Weights of a small GPT-style language model, trained from scratch on English Wikipedia: 9 heads of 64 (1 for keys and values), 914M tokens.
MLP neurons of a small language model. Each row is named by its layer, matrix (gate and up: input weights; down: output weights) and neuron, and shows model dimensions 288-383. Each number is 128 + 24 x the weight over its row's rms, rounded and kept within 0 to 255. A neuron's up and down rows have the sign that makes its largest values positive.
After each neuron's rows, "fires after" lists the tokens most often just before its 100 highest values on Wikipedia text that the model never trained on.

L2.gate1451 [137 126 131 128 139 127 114 149 115 121 149 113 137 166 126  57 125 129 145  76 107 126 109 136 126 131 140 107 117 143 118 101 157 112 115 147 105 155 121 114 143 133 141  97 152 119 120 124 115 156 113 147  88 120 125 163 128 157 101 140  90 110 147  87 115 139 144 161 121  72 143 155  86 117 140 172 140 109 154 143 164 169 113  93 106 130 141 147 112 150 114  98 104 118  99 135]
L2.up1451 [ 78 101 115 138 137 162  85 129 108  85 102  91 141 157 173 107 104 107 170 109 136  91 132 132 121 152 123 157 117 145 111 119 126 102 131 123  83 146 123  95 140  72 126 143 134 123  86 145 117 141 141 136 143  95 116 162 124 110  93 116 113 115 167 122 126 128 146 195 116 117 139 157 101 140 128 121 109 128 182 143 155 122  82 125 112 119 120 110 167 121 130 110 116 123  81 118]
L2.down1451 [113  97 137 141 111 141 149 146 146 117 103 111 139 146  82 127 151 109  56 126 143 133 125 105  91 124 100 170 109 154 126 125 136 119  95 104 115 142  83 169 115 110 133 139 164 139 125 142 136 119  87 138 171 142 127 111 114 122  89 115 132 122 119  94 121  68 117 126 103 116 107 117 145 130 150 147 131 134 171 108 104  93 123 114 156 135 110 122 123 123 137  87  82 127 124 112]
fires after: ",", " (", "),"

L2.gate3 [142 107  66 144  97  98 112 148 147  46 140 105 102 139 167 151 161 160 129  96 102 132 109 122 162  64 100 137 114 134 122 128  83 135 141  95  95  75 144 156 119 137 131 164 122 170 198 194 136 105 126 141  97 133 127 114 156 138  78 141 150 148 170 126 159 114 129  85 128 111  96 147 123  88 105 112 131 113 123 119 105 130  79 134 112 138 105 116 172 140 121 159 173 153 123 144]
L2.up3 [144 102 104  97 151 127  90 169 115 106 138 153 140 110  97 117 151 101 119 129 116 128 134  88 109 136 154 150  78 141 126 149 117 146 118 152 142 108 148 150 162 132 115 122 142 131 125 100 104 105 131 167 170 135 103 124  72 138 122 132 105 100 126 102 150 126 115 118  77 140  88 117 130 159 137 135  76 144 139 103 138 138 153 196 144 136 153 171 120 123 152 102 175  98  96 152]
L2.down3 [131 150 158  99 145 164  96 124 140  96 128  97 149 167 170 162 141 133 129 159 131 155 123  95 128 129 117 132  93 156 110 118 112 122 147 124  93 144 122  97 147 111 129 120 141 127 116 170  90 110 121 144 113 118  86 143 148 101 167 113 114 124 155  96 139 161 146 139 139 113 120 141 139 124  75 105 117  96 159  86 121 163 106 154 112 102 104 110 139 131 149 127 143 153  76 110]
fires after: " (", " \"", " un", "/"

L2.gate547 [108 119 133 157 140 116 129 107 134 166 139  99 114 112 139 143 124 127 150  97 117 155 118 144  95 173 110 117 116 145 113 178 147 129 106 121 144  93 131 109 133 162  87 127 132 132 154  91 141 137 103 137  88  56 112 106 102 140 144  96 110 118 133 140 131 113 121 144 126 164 138 120  99 137 112 120 130 119 136 144 146  98  98 122 119 149 143  97 114 141 160 132 170 122  91 130]
L2.up547 [135  94 137 137 153  88 126 136 125 164  65 129 123 127 141 135 168 119 154 136 131 152 134 130 118 109 132 144 158 122 157 145 145 145 141 117 109 124 133 112 128 129 107 131 120  98 102 117 121 153 174 121  58  57 178 142 100 103 123 127 149 110 153 127 134 121 119  99  90 113 110 195 158 123 146 137 168  67 132 145 140 160 108 144 103  95 117 104 142 138 127 139 129 118 168  96]
L2.down547 [131 116 174 154 175  90 184 148 152  99  91 126  97 141 142  88 161 132 144 140 129 128 121 145 121 112 142 140 120 103 166 149 138 137 133 142 101  68 148 105  95 122 127 103 138 112 155 140 146 122 121 150 128 106 129 126 142 134 154 142  76  97 132  94 148 151 146 143 127 151 119 151 139 106 146 118 114 163 172 148 139 115 137 151 119 168 122 144 151 158  88 134 153 149 127 142]
fires after: "\n", " |\n", ")\n", "|---|---|---|---|\n"

L8.gate1489 [128 163 146 136  86 143 155 110 126 121 122  93 122  79  87 136 139 125 128 109 138 143 119 148 100 147  63 131  75 131 116 148 160 169 142 153 106 169 133 126 136 144 154 107 147 141 165 140 144 134 115 126 140 174 153 143 113 108 152 122 118 129 176 105 132  97 147  99  87 148 137 128 145 142 128 127 100 174  92 143 140 130 141 117 146 127 102  77 140 132 133 144  86 137  90 166]
L8.up1489 [143 116 118 150 160 139 156 109 107 135 131 110 129 129 102 140 156 121  72 101 115 124 148 111  83 155  76 142 163 138 145 122 115 131 139 160 130 104 169  87 152 124 158 135 105 127 155 119 114 148 132 162 154 137 139 100  95 122 147  84 111 166 123 136 131  74 137 118 161 151  92 139 152 136 134 143 115 143  93 142 115 141 178 123 115 122 150 116 118 132 121 164 118 129 114 181]
L8.down1489 [ 77 146 128 111 140 121 141 164 195 129 115 118 134 140 137 150 123 115 104 159 158 123 128  96 186 153 151 145  82 143  94 157 137 101 146 121  92 102 101 121 132 110 146 139 118 122 112 126 126 122  92 142 126 114 111  95 122 117 132 124 124 132 130 140 144 161 138 102 143 118 173 137 125 142 141 142 146  88 103 135 120 141 124  99  96 164  76 124 125 134  97 107 162 100 145 138]
fires after: " ", " (", "–", " |"

L8.gate1769 [ 89 117 115 165  65 164 141 131  95 140 112 123 188 103 132 151 110 138  79 139 120  88 178 159  98  94 106 131 108 172 133 135  63 162 121 103 109 104 100 104 141 163 138 110 138  74 112 153 140 100 143 105 168 141 136 145 136 105 114 151 137  92 169 156 131 171 134 125 119 148  99 137 119 126 103  98 109 153 166  86 124 139 131 125 122  87 120 109 102 131 124 143 152 122 103 116]
L8.up1769 [146 120 101 102 131 104 131 115 167 120  86 126 136 153 154 147 156 140 144 110 137 126  75 129 143 164 124 121 105 171 106 140 130  61 110 126 171 125 185 148 161 124 142 158 120 135 131 161 131 174 109 140 124 135 112 146 152 108  78 120 131 185 127 141  97 128 138  97 130 129 121 114 137 103 130 137 107 180 148  88  86 160 126 154 132 125  91 111 103 122 177 135 143 137  76 132]
L8.down1769 [139  64 103  87 120  99 166 128 125 153 147 102 188 145 145 111 118 154 136 160 132  85 119 140 110 122  93 134 165 151 141 138 124 109 142 113 146 141 134 115 128 126 146 145 141  95 144 134 106 116 163 125 128 117 117 131 140 142 124 103 138 128 147  82 118 122 146 102 158 147 122 123 104  96 127 161 176 134 151 100 101 135  78 140 154 107 119 124 130 152 105 153 147 162 134 116]
fires after: " |", " Glasgow", " /"

L2.gate1450 [152 100  85 157 165 169 125  95 127 126 123 130 175 144 120 131 168 211 156 130 157 100 121 130 113 134 125 120 152 177 116 142 112 120 112 132 145 113 143 154 130 130 151 141 129 149 101 148  89 165 119 129 115 115 121 130 105 117 137 103  83 109 119 128 186 153 152 147 105 122 133 110 160 105 156 132 112 155 150 109 108 146  98 115 144 144 142 114 117 101 126 130 168 134 118 117]
L2.up1450 [112 122 143 140 140 106  95 124 122 132  85 161 140 125 126 120 170 102 112 156 161 145 150 124 116 152 125 139  81 176  90 110 146 134 127 151 123 127 131 129 124 171 130 137 155 132 135 138 103  95 116 115 167 141 119 101 151 163 148 145 134 106 131 104 153 136 117 123 102 122  99 100 151  96 156 151 131 145 145 110 119 136 145 152 136 166 160 114 127 164 109 151 146 107 130 139]
L2.down1450 [138 137 117 139 149 166 108 144  97 100 105 137 124 151 103 108 122 118 142 157 138 138  99 151 137 142 103 145 115 140 119 110  98 156 105 106 140 110  74 137 146 119 107 147 128  84 163 140  98 137 142 149 137 114 159 136 141  85 145 131  84 124 131 118 184 124 141 146 102 150 130 140 141 136 150 146 138 128 148  90  89 148 150 158 113 137 134  90 126 112 111 164 120 125 128  84]
fires after: " ", "–", " ("

L2.gate1750 [115 144 138 141 143 128 155 127 143 111 123 145 133  96 143 117 105 148 139 128 174 115 117 120 115 132  96 130 150 134 170 130 168 142 129 149 132  89  91 130 105 138 147 139 132  84 105 111  99 149 195 123 145 153 146 136 123 134 120  93 146 172 128 140  81 119 150 115  76 143 152 101 153 141 113 131 109 121  83 151 166 104 141 116  95  79  92 174 149 140 126 163 109 113 138 146]
L2.up1750 [ 99 145  95 170 147 105 119 136 118 129 144 144 135 121 130 108  90 176  87  95 109 105 121 110 138  86 116 129  74 169 142 154 140 137 136 137 160 136 138 151 118 120 171 159 140 140 100 166 141  82 120 154 129 133 108 128 112 113 142 103 120 174 126 114 119 139 155 108 107 102 111 146 124 136 166 126 125 147 105  88 152 162 147  94 106 108 143 123 140 159 151  94 116 101 141 119]
L2.down1750 [159 135 140 125 140 143  94  85 117 162 150 164 137 128 121 138 154 165 135 135 150 130 129 126 169 151 179 148 115  70 140 120  88 128 102 141 101 145 117  95 163 135 150 137 190 117 125 124 148 116  76 122 120 105 128 110 151 125 154 184  79 143 142 124 133 105  82 133 133 133  81  85  75 141 126 137 142 135  88  91 148 141 126 142 161  90 164 123 139 104 144 127 116 129 138 115]
fires after: " a", " more", " an", " A", " has", " Total"

L8.gate751 [135  90 107 140 120 152 102 136 140 131 116  63 147 134 164 109  90 134 144 154 133 144  70 132 119 137 151  73 160 147 130 130  98 132 112 150  92 153 111 182 103 161 121 183 143 122 137 136 119 109 143 107 110 125 159 115 103  85 131 128 138 107 149 157 135 133 118 151 119  90 116 171 129 139 136 104 114 109 130 135 147 108 150 140 145 101 132 130  77 117 153 158 147 154 122 100]
L8.up751 [123 123 184 166 144 158 147 126 137 113 123 128 143 135 113 121  87  80 106 100 121 143 133 130 114 123 114 161 175 158 143 117 114 134 113 140  57 113 175 128 106 146  89  83  92 134 132 104 138  78 145 113 130 114  95 141 149 131 131 189 144 114 117 123 153 116 106 169 157 130 139  96 140  91 107 102 135 106 123 161 125 113  82 170 104 128 100 115 150 107 107 174 131 123 115 152]
L8.down751 [135 116 133 109 114 112 147 149  79  73 103 157  86 131 119 159 138 124 125 125 111 153 173  98 138 142 108 138 149 156 156  94 135 141 140 126 154 153 152 122 147 109  68 151 124 103 134 121 103 118 181 138 137 121 144 136 107 159 109 132 137  88 109 145 146  57 125 145 152 112 110 118 127 131 118 125 136 171 132 147 130 113  87 135 104  96 123 143 154 126 127 135 126  89 141 105]
fires after: " |", ";"

L8.gate942 [158  81 111 130 122 108 172 113 117 122 141 163 133 176 173 117 131 124 127 143 147 133 120 130 122 133 122 141 129 164  69 129 159 140 136 109 128 161 116  56 107 101 132 151  51 146 119 150 137 131 128 112 125 149 119 139 126 122 131 131 139 133 157 145 174  90 151  86 120  98 120 115 187 165  83 105 119  98 156 152 136 105 129 119 135 132 152 113 183  88 105 127 123 147 117 111]
L8.up942 [114 132 114 151 124  96 106 191 114 128  92 113 147 142 151 143 103  93 152 132 133 144 122 128  97 141 142 118 108 106 123 152 114 113 114 123 166 119 176 142 126 144 116 151 129  86 104 130 130 162 128 162  99 134 151 105  97 112 109 138  99 131  82 110 130 138 149 110 131 156 140 113 122 104  94  99 142 124 126 101 150 152 154 157  96 123  77  83 115 120 116 200 129 151 155 142]
L8.down942 [117 166 103  75 151 107  98 154 134  80 150  98  88 113 116 138 126 121 179 150 146 122 120 149 145 102 114 126 105 139 108  91 117 117 147 135 138 128 113 140 137 118 106 131  96 153 148  95 129 132 129 153 105 121 108 126 124  68 137 142 151  87 106 156 121  99  65 123  95 149  94 118 190 152  93  99 112 161 173 150 132 150 120 138 105 137 120 102 121 112  98  89 131 144  97 124]
fires after: " |", ","

L2.gate266 [105 176 144 125 114 139 126 129 133 158 128  93 162 155 114 141 156 171 142 141 161 151 153 179 139 145 123 128 143 132 136 157 127 110 176 143 139 103 139 109 147 144 118 129 114  99 128 155 147 111 143  65 124 137 101 141  99 170 155 171 121 110 103 144 142 135 143 101 135 146 152 167 134 164 108 116 106 125 162 142  96  93 110 168 113 104 138 166 106 157 151 107 129 114 153 172]
L2.up266 [ 96 177 118 136 120 103 155 155 127 184 116 122 116 150 127  82 167  99 129 116 131 127 149 194 150 121 134 143 159 161 154 126 130 115 133 127 112 133 131 147 168 148 137  79 109  92 128  99  87 179 131 117  99 121 111 149 132 121  65 154 117 104 164 133 127 127 132 139 120 149 144 128 131  97 138 162 138  87 156 139 104 166 133 136  57  73 155 115 108 126 108 125 125 153 115 108]
L2.down266 [122  74 160 135 136  84 140 125 110 117 104 113 144 124 121 127 166 176 155 126 134 155 111 142 140 153 124 164 126 112 169 159 167 118 121 119 132  94 146 147 110 129 118 101 129 139 125 132 125 128 100 121 115 114 126  84 129  77 122 175 116 120 144 155 137 122 106  92 101 124 143 123 127 140 124 128 145 134 123  97 189 153 125 126 147 127 155 136 160 161 134 157 109  97 141 148]
fires after: "==", " the", " |\n"

L2.gate2213 [139 140 161 101 118 166 122 123 128 112 151 203 113 135  94 131 126 145 141 150 128 160 129 129 160 182 133 148 128 121 124 136 100  96 165 182 121 153 112 140 112 143 101 139 130 130 128 140 162  97 118 113 106 174 143 135 116 119 105 102 123 103 111 108 101 119 123 156 145 127 128 133 137 118  95 139 130  85 196 159 106 112 106 172 154 207 147 106 137 141 116 103 112 105 110 138]
L2.up2213 [146  92 130 119 147 157 102 114 128 134 116 176 113 162 117 151 108 141 121 165 104 106 156 143 155 134  57 178 145 136  98 121 146  79 144 202  99 137 127 147 125  98 117 142 168 132 177 150 140 118 130 153 145 131 130 119 125 142  99 140 160 139 113 149 114  91 155 134 109 125 122 106 138 112 113 135 126  96 160 166 109 144  95 148 100 161 152  99 142 120 134 154 106 116 157 152]
L2.down2213 [100 147 139 108 144 116  98  84 124 140 106 163 127 145  68 115 122 119 124 132 141 151 115  89  91 153 101 107 135 142 114 140 127 116 148 143  81 132 110 141 151  84 122 170  89 153 166 138 120 139 155 111 114 146 103 128 114 183 121 120 115 104 114 138  76  94 155 131 133 165 160 123 128 167  85 134 113  88 145 148  99 146 133 116 145 128  92 141 113 154 130 119 173 104 125 162]
fires after: " ", "\n", " the", " in"

L8.gate219 [143 162 128 129 105 131 109 157  96 129 125 127 176 147 180 118 136 105  91 151 170 116 133 121 109 118 135 111 163  99 181 153 163 142 142 108 149 112 136 155 150 118 152 141 114 137 109 152 145 134 134  99  97 104 117 157 106 127  94 112 115 108 113  98 114 141 122 116 121 146 108 111 127 171 136 154 125 167 134 123 175 141 111 109 110 100 151 102 112 134 137 111 103 107 173 131]
L8.up219 [105 130 125 103 122 173 187 140 119 112 114 115 185 142 154  92 134  93 119 156 158 118 151 120 131 131 122 165 103 142 128 119 168 156 136  86 104 115 148 129 119 174 122 133 127 140 119 136 188 115  83 134  99 117 123 162 103 158 127 113  96 172 126 112 145 136  82 114 127 148 138 104 129 156  89 179 128 176 160  99 148 127 119 140 144 136  79 114  93 143 129 130 136 118  88 106]
L8.down219 [145 150 109 160 125 153 138 158 149 121 150 140 141 144 117 120 135 140 133 120 129 142 156 124 155 118 161 183 132 121 166 127 123 138 144 123 146 113 130 112 137 111 116 131 116 121  64 129 111 118 106 164 161 121 144 154 131 122 122 121 106 137 147 117 133  93 116 117 132 113 131 140 174 147 147 128 125 117 144 136 150 108 112  94 153 152 121 144 154 162 120 132  37 132 100 118]
fires after: " |", ";", " –"

L8.gate1161 [133  70  88 136 167 129 139  93 129 131 112 144 129 128 112 159  89 151 151 174 118 112 133 151 106 125 128 108 174 138 148 150 123 160 171 199 112 132 121 122  87 146 112  95 150 133 119 159 155 117 147 137 138 124 140 123 104 162 118  83 169 133 116 131 154 138 170 148  82 148 121 129 118 144  98 117 113 178 126 109 133 196 101 172 118 150 106 101 158 109  74 130 105 135  96 109]
L8.up1161 [154 119 102 148 167 120 120 144  92 116 120 117 109 129 134 107  96  99 166 140 114 158 122 152 115 112 117 134 114 105 107 141 127 152 123 119 112 138 186 152 112 117 133 131 129  98  66 128 138 158 156  95 121 154 150 109 137 124 155 152 121 165 148 163 159 159 129 127 136  93 142 142  97 112 124 136 140 137 108 110 147 152  94  86 149  95  88 132 118 127 114 139 120 151  96 141]
L8.down1161 [157 109 148 135 128 157 120 133  90 180 120 187 139 107 137 134 149 147 100 156 111 168 148 124  93 151 151 122 151 124 101 144 152 156 131 146 153 178 182 130 148 145 118 144  94 117  81 125 124 115 141  98 100 132  87 167 119 153 178 134  97 134 133 103 139 151 111 165 124 173  82 129 127 133 126 104 127 169 157 102 114 103 157 143 151 129 129 105 105 136 120 124  85 129 128 124]
fires after: " |", " Edwards", "t", "le"

L8.gate1457 [ 78  99 139 132 100 145 152 107 157  90 102 130 107 111 140 151  87 133 101 135 121 153 155 139 133 144 126 121 138 142 106 146 156 174 148 107 115 137 133 113 103 120 111 112 110 171  91 151 129 114 115  90 124 137 132 145 136  61 125 161 127 115 152 112 126 145 143 154 130 138 114 164 102 126 116 168 105 100 130 120 154  91 122 107 115  91 128 131 123 130 124 158 156 107 112 114]
L8.up1457 [112 111 139 130  92 104 148 121  87 143 125 128 126 115 153 111  89  94 104  93  94 174 141 116 105 144 146 152 131 112 136 142 118 124 115 139 111 131 139 107 115 126 120 105 117 123 139 131 159 125 117 146  96 137 123 142 100 105 106  94  83 110  70 107 159 124 132 141 123 179 105 170 131 104 108  98 133 104 136 172 109 137 106 165 137 113 133 110 142 129 119 134  98 158 130 149]
L8.down1457 [ 67 133 141 122 128 123 100  86 135 142 141 105 110 134 112 109 170 148 160 146 100 152 145 123 126 150 134 123 127 112 114 126 141 163 126 111 129 100  92 155 132 126 120 150 134 118 132 137 146 110 151 163 164  99  85 126 124 117 101 105 179 114  93 178 160  84 173 115 106  95 109  91 125 109 133 110 118  82 110 169 142 114 136 107 110 141 136 114 127 118 116 137 137  84  88 104]
fires after: " |", " ", " /", ";", ","

L2.gate1329 [128  87 138 114 149 141 123 147 111  97 127 109 137 182 107 167 166 115 145 130 163 115 147 116 141  92 129 141 119 117 126  96 137 146 111 132 127 144 107 117 149 118 136 118  63 165 147 163 149 131  75 143 106 148 147 109 110  99 137 105 157  96 130 109 147 145 159 136 103 122 107 107 174 125 153 114 134 127 139 121 144 116 142 143 133  88 138 115  96 161 108 126 135 148 128 137]
L2.up1329 [140 100 109  43 149 148 134 133 138 162  98 141 137 108 149 162  92 142 146 138 122 123 144 134 153 129 114 114 128 141  78 131 166 167 134 146 136 100 165 170 130 126 139 120 145 119 164  91 123 160 129 135 147 142 176 118 137 135 165 136 133 168 177 167 144 105 194 147 124 140 104 111 125 149 138  99  99 155 125  79 133 131 132 127 108 133 133 132 169 134 108 128 160 135 130 132]
L2.down1329 [107  75 119 109 130 128 163 149 126 120 123 122 116 145 122 123 113 153 105 107 148  92 176  67 146 114 126 145 134 138 119 127 124 131 133 156 118 114 143 146 125 131 123 121 113 133 101 105 129  68 107  80 156 151 151 145 137  78 110 111 125 100 149 150 115  74 130 141  81 136 100  84 146 130 171 133 161 148 119 147  32 157 153 176 138 125 166 142 129 170 138 123 115  96  92 110]
fires after: ".\n\n", "\n\n", "==\n", " ===\n", " \""

L2.gate515 [137 168 132 101 131 157 101 135 164 130 104 114 142 160  99 120 102 143 133 168 148 132 161 175 153 127 138 178 151 121 150 123  96 121 175 127 124 111 113 132 160 149  70 135 121  81 131 149  81 147 140  91  83  85 165 150 111 125 106  97 102 137  76 136 128 155 163 158 151 138 131 103 114 138 172 131 111 123 120 131 162 147 113 121 152 121 134  90 141 155 121 142 120  93 144 146]
L2.up515 [146 144 156  93  96 151 116 131 106 152 149 101 159 108 108 101  99 130 132 161 157 135 135 151 159 148 137 181 140 105 166 134 114 123 144 124 103  96 121 108 139 149  85 145  94  78 152 114  92 131 105 114 143 132 155 100 134 115 114 146 138 132 119 133 146 129 126 168 107 136 161 109  90 151 165 120 148 144 145 159 118 151 113 154 120 106 108 129  52  78 119 131 104 139 106 152]
L2.down515 [139 125 136 135 131 163 114 116 119 114  86  92 120 130 127 142 126 120  90 104 138 149  88 149 133 115 110 116 103 110 153 146 183 153  93 149 154 145 120 161 160 113  86  89 138 107 125 118 151 130 127 169 100 129 126  91 134 139 145 154  61 143  96 150 132 152 120 144 124 116 157 126 129 120 137 162  97 118 113  90 132 173 121 100 105 107 132 128 168 124 143 105 168 136 171 122]
fires after: "==", " a", "===", " his", "K", " two"

L8.gate2210 [148 161 127 149 108 121 134 157  97 127  92  72 104 149 138 113 151  84 133 108 155 129 154 150 170 163 142 155 100 149 144 110 126 127  84 137 166 122 132 132  72 122 111 140 146 132 120 108 135 116 146 120  83 113 128 139  95 127 107 143 146 118 137 152 150 160 122 134 138 111 146 129 194 122 125 111 137 140 156 125 138 135 169  93 131  94 136 107 155 170 119 171 135 115 151 134]
L8.up2210 [143 131 113 152 138 105 136 154 107 151 160 144 164 138  99 106 184 118 152 113 146 124 201 131 135 141 140 129 153  94 118  88  89  89 131 159 125 137  93  87 119 172 153 135 112 108 133 123 136 133 183 148 166 132 125 117 156 138  96 125 144  99 110  91 154 119  97 138  95  82 127 126 186 102 147 103 162 165 145 107 121  65 134 144 120 100 118  84 145 145 124 134 121 116 137 109]
L8.down2210 [160 116 150 146 116 149 134 105 144 167 153 116 102 113 166 106 115 122  62 140 118 145 172 136 131 142 185 174  96 148 161  87 126 115  84 135 102  99 111  82 126 119 162 147 122  66  99 129 128 123 131 126  96 138 113 160 127 130  96 138 131 167 129 136 111 131 106 111 130 148 122  96 119  88 159 131 140 149 116 149 146 167  98 146  77 133  92 163 122 166 148 100 131 152 111 124]
fires after: " ", ".", " ("

L2.gate733 [151  97 107 121 140 167  94 106 123 123 155 117 145 130 119 142 192 114 136 103 165 102 143 109 129 107 126 120  81 143 118  64 110 135 140 162 133 114 137 120 116 141 134 120 137 147 161 147 176 125 144 129  69 145 138 120 123 113 126 101  85  93 164 118 140 122 155 137 100  95 110 140  90 160 119 176 118 165 121 111 118 142 142  82 111 121 155 129 100 139  89 104 133 135  83 159]
L2.up733 [135 114 120 122 117 138 104  98 105 104 124  94 144 105 133 161 175 119 115 144  95 110 156 145 148 101  93 161  83 113 114  67 129 134 108 106 138 123 101 152 157 114  70 121 155 154 148 127 168  81 124 105 125 166 127 145  87 121 140 121 131 119 160 117 102 141 101 132 120  85 139 155 107 147 129 100 110 155 148 142 150 171 138 106 122 167 150 121  97 163 126 124 147 161 132 142]
L2.down733 [159 117 129 135 120 199 110 128 119 101 119 159 127 140 143 178 120 121 108 157 159 132 123 145 110 121 106 159  83 148 119 107 119 121 105 113 112 114 124 117 151 142 123 144 153 134  86 143 107 116 131 161 115 129 157 130 129  89 130 145 103 145  82 136 132 169 128 160  92 128 196 162 165 136 161 174  92 117 114 134  68 125 148 155 142 118 151  84 157 151 110  96 123 127 131 101]
fires after: " \"", " ("

L2.gate1942 [149 148 138  93 119 150  68 115 120 116 135 133 133 123 113  97 138  79 136 144 145 136 125  84 121 150 102 111  97 128 115 112 111  97 150 177 117 137 124 153 141 135 106 152 152 121 110 132 112  92 135 135 131  63 120 154 123 117 143 129 143 136 101 118 135 127 105 145 115 143 106 105 167 132 109 140 108  99 128 146 115 111 100 132  90 110 109 150  96 161 106 137 139  94  74 158]
L2.up1942 [158 118 154 123 109 145  97 122 133 152 133 143 170 148  72 103 136 139 145 114 137 109 119  98 119 144 124 140 121  93 102 100 132 124 145 165 152 135 130 124 142 105 140 135 144  94 127 126 126 105 135 152 147  88 133 153  84 116  94 142 113 123 115 114 144  80 112 100  81 141 103 111 150 131  76 127 138 134 114 117 111 131 106 121 116 110  94 111 103 188 112 132 144 117 131 170]
L2.down1942 [142 107 127 146 125 132 101 134 109 185 108 118 149 131 135 123 132 137 146 147 132 133 105 174  99 154 158 137 118 113 164 121 114 158 156 112 125 145 153 139 141 147 107 102 141 163 104 130 148 153 134 106 139  92  83 138 151 108 105 134 120 176 121 163 107 135 115  72 111 119 135 119 141 146 131 157 118 121 140 104  98 149  72 138 118 127 143 123 166 139 102  94 160 168 128 180]
fires after: " "

L2.gate2123 [124 181 127 132 119 144 177 135 133 133 181 107 133  37 116 160 109 139 103 128 160 113 100 171 143 131  98  97 106 127 115 108 168 113 136 146 138 100 113 106 143  79 126 162 139 104 150 122 144 122 183 152 132 115 139 150 139 112 126 151 135 106  96 142 147 135 134 125 113 140 144 186 121 143  94 146 114  87 148 139 141 100 119 143 128 132 128 145  93 129 107 128 148 114 138 147]
L2.up2123 [150 102 124 152 125 113 159 118 114 141 167 133 141  80 140 125  77 150 109 127 126 153 122 155 110 139 141 117 107 158 134 145 151 146 121 148 134  82 107 129 137 106 119 124 107 126 120 142 176 158 169 148 145 107  93 150 104 124 113 126 155 129 134 129 115 102 104 135 144 145 152 140 142 122 122 128 154  69 141 144 166 138 119 188 150 122 167 160 116 106 152 112 127 101 145 124]
L2.down2123 [116 164 161 180  89 154  90 112 121 111 104  97 110 101 133 115 113 126 122 128 137 146 144 137 110 124 131 130 175 103 116 154 150 154  91 117  97 153 142 141  93 156 129 146 118 153  92 159 147 150 164 140 141 144 126 147 147 150 130 131  79 153 159 162 146  88  88 134 127 121 127  97 145 119 120 155 137 134 136 114 118 127 161 132 119 162 162 119 153 163  86 132 102  98 144  96]
fires after: " a", " in", " an"

L8.gate1199 [122 141 110 145 124 123 132 115 133 132 101 137 152 128 105 112 128 141 123 137 105 151 149 134  93 134 137  90 118 118 157 137 130 123  96 110 115 159 147 111  85 159 160 130  86 135  97  90 107 105 124 104 151 140 126 167  85 153 129 146 123  69 134 142 145  95 186 138 131 123 113 137 146  97  92 106 137 159 121 159 152 137 121  90 141 129 139 131 118 103 115 110 120  74 103 143]
L8.up1199 [112 123 116 151 125  91 151  98 131 154 105  83 126 152 129  95 123 114 150 164  51 127 176 157 137 101 199 168  95 107 162 189 109 113 146 122 170 119 117 113  96 129 159 120 131 120 138 152 151  96 150 148 127 179 104 133 107  84 177 155 108 135 141 111 136 115 115 116 119 182 129 162 120  89 138 114 147 110 121 128 105 197 169 127 147 132 121 119 101  89 134 124 128 110 138 115]
L8.down1199 [140 120 105 162 154 142 148 103  94 206 107 175 169 129 106 131 140 120 136 159 119 143 183 169 102 156 145 105 146 117  98 111 132 119 120 115  94 149 178 122 108 150 130  95 124 149 147 129 133 129 150 134 117 145 105 164 139 152 101 148 127  94 157 169 171 123 137 115 130 176 133 132  86 126 138  68 189  98 134 120 118  83 165 164  99 136 127 149 148 133 101  94 124 120 129 141]
fires after: ",", " the", " |", " of", " ", "%"

L8.gate978 [111  92 129 184 160 128 119 123 137 120 115 126 175 136 169 141  88  79 149 156 150 154 145  99 103 110  80 171 136 132 165 100 124 111 154 131 116  99  88 124 127 133 146 105 145 115  93 111 145 103 153 128 122 136 101  87  99 133 120 121 113 124 149 141 140 142 154  98 101 133 108 124 126 129 112 119 128 147 171 101 144 154 150 127 130  89 140 134 122 130 132  94 139 133 135 110]
L8.up978 [131 132 120 128 119 131 122 116 162 123 125 130 123 105 182  85 146 114 146 137 148 110 119  88 160  73  72 175 113 137 108 110 114 147 131 158 103 128 169 121 130 136 143 126 134 123  73 135 167  95 143 158 138 157 139 127 154 152 101 115 181 135 111 167 132 190 129 121 113  87 135 143 113 117 126 135 171 164 149  75 103 114 106 117  92 122 105 122 105 133 134 120 163  93 121  82]
L8.down978 [132 152 101  91 119 162 127 108 104 128 178 105 147 137 169 111 122 141 143 211 117 139 105 122 137 144  89 125 153 131 128 126 151 158 128 145 130 148  75 129  92 107  90 132 125 173 119 124 119 143 113 135 126 142 107 159 149 174 162 106 144 139 144 112 122  96 148 149 151 139 138 125 153 111 108 115 157 118 158 128 141 108 166 130 101 113 131  97 111 163  85 169 120 166 159 122]
fires after: " |", " /", ";"